MLP neurons of a small language model. Each row is named by its layer, matrix (down: output weights) and neuron, and shows model dimensions 256-383. Each number is 500 + 40 x the weight over its row's rms, rounded and kept within 0 to 999. Numbers have three digits each. A neuron's up and down rows have the sign that makes its largest values positive.
A block is one neuron, or neurons of one layer that tend to fire together. After each block is what it responds to, as a language model described it from the Wikipedia text at the highest values.

L3.down642:460498502550556486550459489500554465510533505508574451489473539485567575479482532449545555559504431460520554463517442514532416489489482511492381569476517448528510467438484560478518509439547540517578466523538489517436526534519475515450455482512487495557498549551509459515439526504475478494519517546518565543524510541541432511530513481497552468516548491414552534452531490571418468554470
Responds to: Name fragment after initial

L7.down44:563527553468514575514512503443477469509514553552475457429549508593503542522512472471605481554442470519525428515469490542559512460539492521562526429475467435510510512479465491597562449507508504474452513516535536442544489472553585535546509515418526431474488471457475497532530442478521462448559449535466490559482489502475514521488542554496465504419525514465465518547468552552550473505496
L7.down335:557530479557490506520434536466505518533522504526555466493509542494430508497506509437432473508487516487496587522478503530527544501448517494526484529492544425503597519546491463545489488511552505501463503481470479420548482520462511514523515416519478546503481505476554523542505478442464495507531506540570576481472531544506484551496494470474587559494543509433456496514448533488488454548485
L7.down868:491533562453450540514494572461511504526514472546497506554479490556599485458511593500485454534459460505491477466461510437527486513440425561541556475533485496482544497492559402491551467467533489492514553496552514555489524543581530516499541526561472497511483449530501554428466500489519459502492501469468529504514562515504448513471539457520540538468468456544526445551450480483437503429512
L7.down924:584474478502456558553473460495494567584483451493493494466475510478458475531487571493482435538449486539554477474529495474579540451490539519422525471450520447516435461503604533465445472505459478492540485529508617532582447556479552516486512478472491476441505502471504504549540512527465506506476458491535601495492482508481480497473491391472571481488485512554478455478488403497554485534509
Responds to: Inner digits of numbers

L4.down185:402471523508508575545442474510502550487504492440444504410469518515545543470559460478482518495494519540494449525485491505511534606519560446500494526456497515490494438456551554518486506503547488455510435537489539491549555461477527491556548519461497514503517490503470474486518480529529497512448529467571543531494499552538451510476453504497459534493454542509456487550529495464535475512446
L4.down428:487496513497548452479471471428510452529494479507471514529464565546529441440456521512502489509558506487510501563488498562464547484557489466526397520495573505533493496434500475498444437478429481612481510477583541522461526532531481461539487565527516439496501560495523461523484491458448552541547490502506441572474550524558450506442452507505530527557509511422567571450579463473501484503469
L4.down608:467527578506503527514532527525504477500541574483516563481441548624592514538545397477526470483525498503541512525492500488510460499520496472576493527488502513530509526445486428512522468533525503557427386593483532526572508481488550570460492549389532492548546519538518487530422475523487493525464502474504555524510520506539477512553481493535522488506492488431497546474512456460469534500552
L4.down988:533556504491452475529530444541467561472538523488503489672524504524519597470541466494497437555489488504514558551515527484525513502462503545523508498509421450478551541476454444505522430488519468530559471556522552614461474569557473582525485522507399504519514505540510455456460449529539490494426504436496504565499504450535509544516407532444524541494505507597498553507492517502504490506561
Responds to: Words inside work titles

L4.down514:487508434562462484467529495558500462497544527597540463565516444501466536541553502514515545537575501483538468583492534542499540551507501497537418515435535523474533491562469533497499480491493508506586470449513543473499457486498513533456472482466547444531518441513458541544478475413418576493468545510510449471516508539512514476493465486514411505510514510456480491543454493531469547521580
L4.down773:475483525566539558487516494541460525464509471533560494373500500541511494540550527500518507557544434488505549423596425544493504589448444520532427444485474493525483489549452477563502440498510509499456429506443462509479456445485514525510459581491512455591552515531457429505412507582530524577426423523460485492496520516475499514587496566505472511486482515504414501438523457516454438600510
L4.down816:375522433521424484549530482512485521448428463553517503428516463495559541499513425528506583513422500454519518489537486509476464472465475429560511506473499494460508483454512490494582526487491538411496601503456516507516428539521467537542509495473482433557465455462439488482537520534580525571540496521472461561548504468580502517475477488518541542435528531532498526526524524564556468581518
L4.down872:490545462499547462494493473539522518533465543524506502415590455540448492491512485501512546488508522504465502477501506470429547489533502524508411512459452491503513475548493512459457560461541558447522531535525497481494519483404506464509466466473486535516523476519498590427464451397486554563444529473461532468519500474561543505488555488481475486522485521474545468509501432471521510505487
Responds to: Adverb-completing suffixes

L3.down249:468530516494448479534439470523486519509421495442464450147498535457508510567426538508524494525495451475464452530476506565509494467556504493560460505503441497520514508486503466528456504448445456574507513544436477519500510558499489535550535565549515521503480535447523462526522509451529454542494546478479530473504477531527572496495481503521538407508455427477500492468491522528541521537487
Responds to: Year third digit

L3.down520:437475504514512530485568477572460539468513537545494499600477494529485477417524468455463538494542487500523442499499497514450491497533496438462447444461514528557535525520506419451508523487548499524467447598530511514483545464487484490455447508416490504479478526510533504488488465514529453494484442526605469541489508507454440490434511554566512540454568564504517498495492464464495474456464
Responds to: Token right after names

L7.down283:509503517511502491482489488515483527573500580502483484429485499458520573499481481443502545499527516545430461557551516482457450551509443538488519557513460453490457461522511498490504449535448475532552607488522525495508487515492481488575547506499505484453452442511520418520496476475492524514560607473486504549490387420477476464505534430471423548504534430474569472486535512525491533435544
L7.down544:521570499490484512468470438517487501496498492502485440586438542513502540515457461544457506515466543563465448493460490500498497480512504517515554500519518566555440418567534481508520551432450450523502461516554471491508482472470543432461533411488486552519423479498473509498497488484495510460523549530492558512434491464444469489544540531409477554578409500540538442499487504491533532458501
L7.down549:513479524492578471501478478477496495501499565448540507493518520498469619517460531441510522474488463529556546526458487463482527531444444472544499460504529509438471437523444522482513455502487432496621520490433570584465495388557497470531506483509526543442531444448565547526493440501494516497539505527487548523575439549441482497411551413536481521519519530485534511484521417501455527520454
L7.down616:492520483469511456535537515493532475531469464533448469412450477512542468550506514505507562505408490447511528583530532435533464464476486478472502511485457503483461499539449476529475492472546531485473539452463556552455519533496530469491477579525538422465423505459466445470554421556528554518539555448453502563477494493481518495498531477497551563536482531495514519485563389555451466510554
Responds to: Mid-word pieces in romanized names

L4.down109:517440507479529463552541407529494476557466493463559527567490578459614535519499528487517447487546582478474577475459463554568486498491507538406471538504441526432460535466438490507509456548490486523555481577492483547467560560474437512467479494518504470525499532433505450545539500462517442510515497510570565533512507497477506517470453445527533514534538538456559538495507520566479543511422
L4.down233:539455525515438428441477541467495461514446551515513494570442496515569514417560536548509526523510479476464530477520521514515508483463513440564484434492547435496463513441495496464507530456452532541449548497509516478460491542487448539505529533409521505483556434544522513454493432430499497494445495532480532470508554544495431494493467546460589494530481536488466630484563503439479501477500
L4.down424:489441562485473495519549488540498457529533522576460479418514507419485473512479509491417500605534501519471458466489460479478429500516500558437497465470496515442509489450432500561464472523483433532531560532547505513506489488484488496473465505432441516597453554498495529453547491544515522459470484519567525463482537527544512514494461535479492455514527433601472421421521507541540515541480
L4.down601:593508465492491527461524505485496487474477525500449566555493423540569493527560509546508457487493538564418505424482478476579497482499523513513503463585533427477469540451488535474446480513503476495499467491503446552553473504471463536508534518404530486516493445470455480492535386487497497469480516468523508436514500405513493566540558523470485473499490537541432485501488519519537481501515
Responds to: Mid-word name fragments

L7.down160:544481513536465504494465491495456498517510529462485483488458522510442520464458505518478470440507467488424567517411480534494525468446529492630546486555504499477561550433487615454474403466510508515470531563505433474492498413468472521538505525450466477533435505470547602514556543485582464545523449486505506424515559534468510458475407442528523531537524504465507487449521446470553565514552
L7.down168:481487538443555497522540441511475462480487525484448482466449486482447530477450450502471517446472445470461511465488588506506522513460492608457459513526562512517460520563541493503437555470431510492524533517514506586433560511482422524540529539429536504547511494445447506469514450474449520473553512473512442461477459443466423492502379505544488535528525443544508440499487560567591479563481
L7.down192:490570462539547490478532506639504568514468465498462482413469517503592490488494456459410599540489466581453486467479535491460498506500491433588532502471514510457533459449480520467462522504507446491514497527468514498463474465430513445498496477501490530477495554530494475517566538542425505472435498494606527517456455507526490580509506465469472605479507492411514568493430567514485469513478
L7.down279:469444579535494559547464494557515510465485484540454462511505475480495464471498476526410569545487499484499485543446556498520499420546506515499481535433538471489529462517524524487543414522519542494517575474528566490474520525526495457472492553545504483509475467566469456509493414531473463458496490563420481539474485468531531440529501531555525537475513513527512555533569514474465523541440
Responds to: Digits in stats tables

L4.down496:447502518486548520414500505512532437536466507574520492456436459448490477497465403451455394495530551463532444516588443467572461498543535504541577473552452512535528477473611474508529506495492514519551472446564490469489465500549570518521492452487473522470498591499531554516497498504453471500456500516467482501490484501584494501507429501546544509472504533503519474534566507518418498510480
L4.down560:492585472505481505467489574468431451535496521454505450544516576523540532514502426485437474474396509530505548597485457478538477513507490462490485480489526510423451479508567481537507466404491553545472432534519483448527423525525536518430531483481476435470553496486485555578570470451500536535536598562483480466522493463492506474521476486494530460481509510465459507529518500541464476476485
L4.down863:469608481477518452583473523522524527514479552477509501478536543540488421501519565504456452488529542523466528458583443480481510442520445528515480464438539515553484514597492481535458526468544566452451590509528454465512533436533540479546495508533490560456521454575457526504470456506504457473446497443517520477501517489500563455527493453482507396549541467428435475484509499448491565482478
L4.down996:486528526517514523536416489549385479535436551459494487532432553570474502468465406509541435517499517498460471540497505564441479531582466515476494483501487509487521540539436494411481408523480442554386557520526529516495458561529502442474533519552455450502522553503579527530510513484511512533497516464556489499461536512550423455440523542479526568544528511440494542446483506501519566466451
Responds to: Possessive apostrophe

L3.down173:508527489467518569455553512447500494517478529552460569257487541498529480473507510491507493466530549471475499485517507509487503457582560545505473442477469468582557534439554474538476464483451504476590495557446613547484524548540477469503481498491496448517473573486425472512460519423580490477520560529545477518535545528524479438517534471513557503495531484543478456455501516585572480430505
Responds to: Leading digit of 2000s years

L4.down171:509454478499474523551475567531555468583499431458501401514481464466526495418485452518453513512467554512457486429523440481488469489544443474537481498479521460476549529530495553532490523500545481506557480503445473527542594534596405539511499463506494502554514427508504531508470512492556507548478477521489468431530523563519452487451524461497559528461506537503459481495475505545467489446482
L4.down692:465428468515498492509435548527467513554477507450475437533590548418556439602502511561491484493462579519524446468542425419517527497470481455531508556462514498453539512446509508506468497510499476493542462458376515515532481517505509532492459462454489453459528481471559477500493464504424484523559449509484497473460544570514435530413450494489612465453526478527532592487498531550521567511461
L4.down904:448543495488514537510498474519536509530443510481496546423546459526493468531529512492491462495489560503466460436465521459498502496519441473476515405438572445513515493461565456573442519471501583509504523489519419523411481481472519559404508533495503493477477484516483543464516489526532461560454496632486468503489497511563484563437455485532496492557490523555503458467445550509559508486537
L4.down928:473478479543529456488457481464487424525484444555535525560475411540437460463538550480470444491516559456511540518478451503513480519570473537537502563478555569528504548519441576545524472438561455474434514529459503501466501465501523497436487494549527421515459421484522539491453569465555468514462484479452506504481501524501478556490474581509443514477546549518483517450553509388464532489586
Responds to: Inside-word and inside-number pieces

L3.down383:483426625480478488514518571532523403510568540542495478504443504483569577480563500519521464559466529468456436513521534505504510489439422519502491543499443456476567505479510554458547549527475465522489516509549546490502462487508504590530423519555506505512521502567419528481498504415475491506531496546440579574445500506454466496492486505507518469476554573551516414512520476473482560502519
Responds to: Adverbs and degree modifiers

L7.down399:511487595448577527527470565426485582538423516464471462477505560579530522421520480554466479571525510521446469462446492515504470539521468518530504457479501464436521529494570426485490462516460456494424538465476399454542522540405463522478530495618472509586505493472461495478473448516558510439521507519524542527517478440432472478531439455492436520535568465487509551509482468510474516541561
L7.down785:494532514556501590529518452533483488492469486540594486362511555477541490488554503514450465471497450428522482571492554477531536479469540515471494503530576506505461511453553497455509504477485567569403524509484535553470474440504527546468442552539544536470473533461500483566450489512477486524492484500512465491489489520496488495546514525546481489508501509536473501445514425503553511522494
L7.down801:546547479546521538479472526441526468577585460476555552497551436542548538554547508474483463548529397500499501549476551484472561495446514473490442535512460533563431433545525482558518486482538482529472459484552553547562514477523498492467497494518487459498484507511483470508427490502539429445520545495531499528504474481463512524564522455464528458453537502535494543486515525412484463495459
L7.down967:485450532542467500493566550536497467527542469472553442433521466477513537468577470546508496437528523447463489560496451528469447525469477490557461468439499548500508536415494490542490482525537498445566512526519467445510487510503477499511491596544543474518466406464471473450474512538504518476473465547431475537523492507613582414509545466563565512436509518566546534524547547453449470511493
Responds to: Determiners inside titles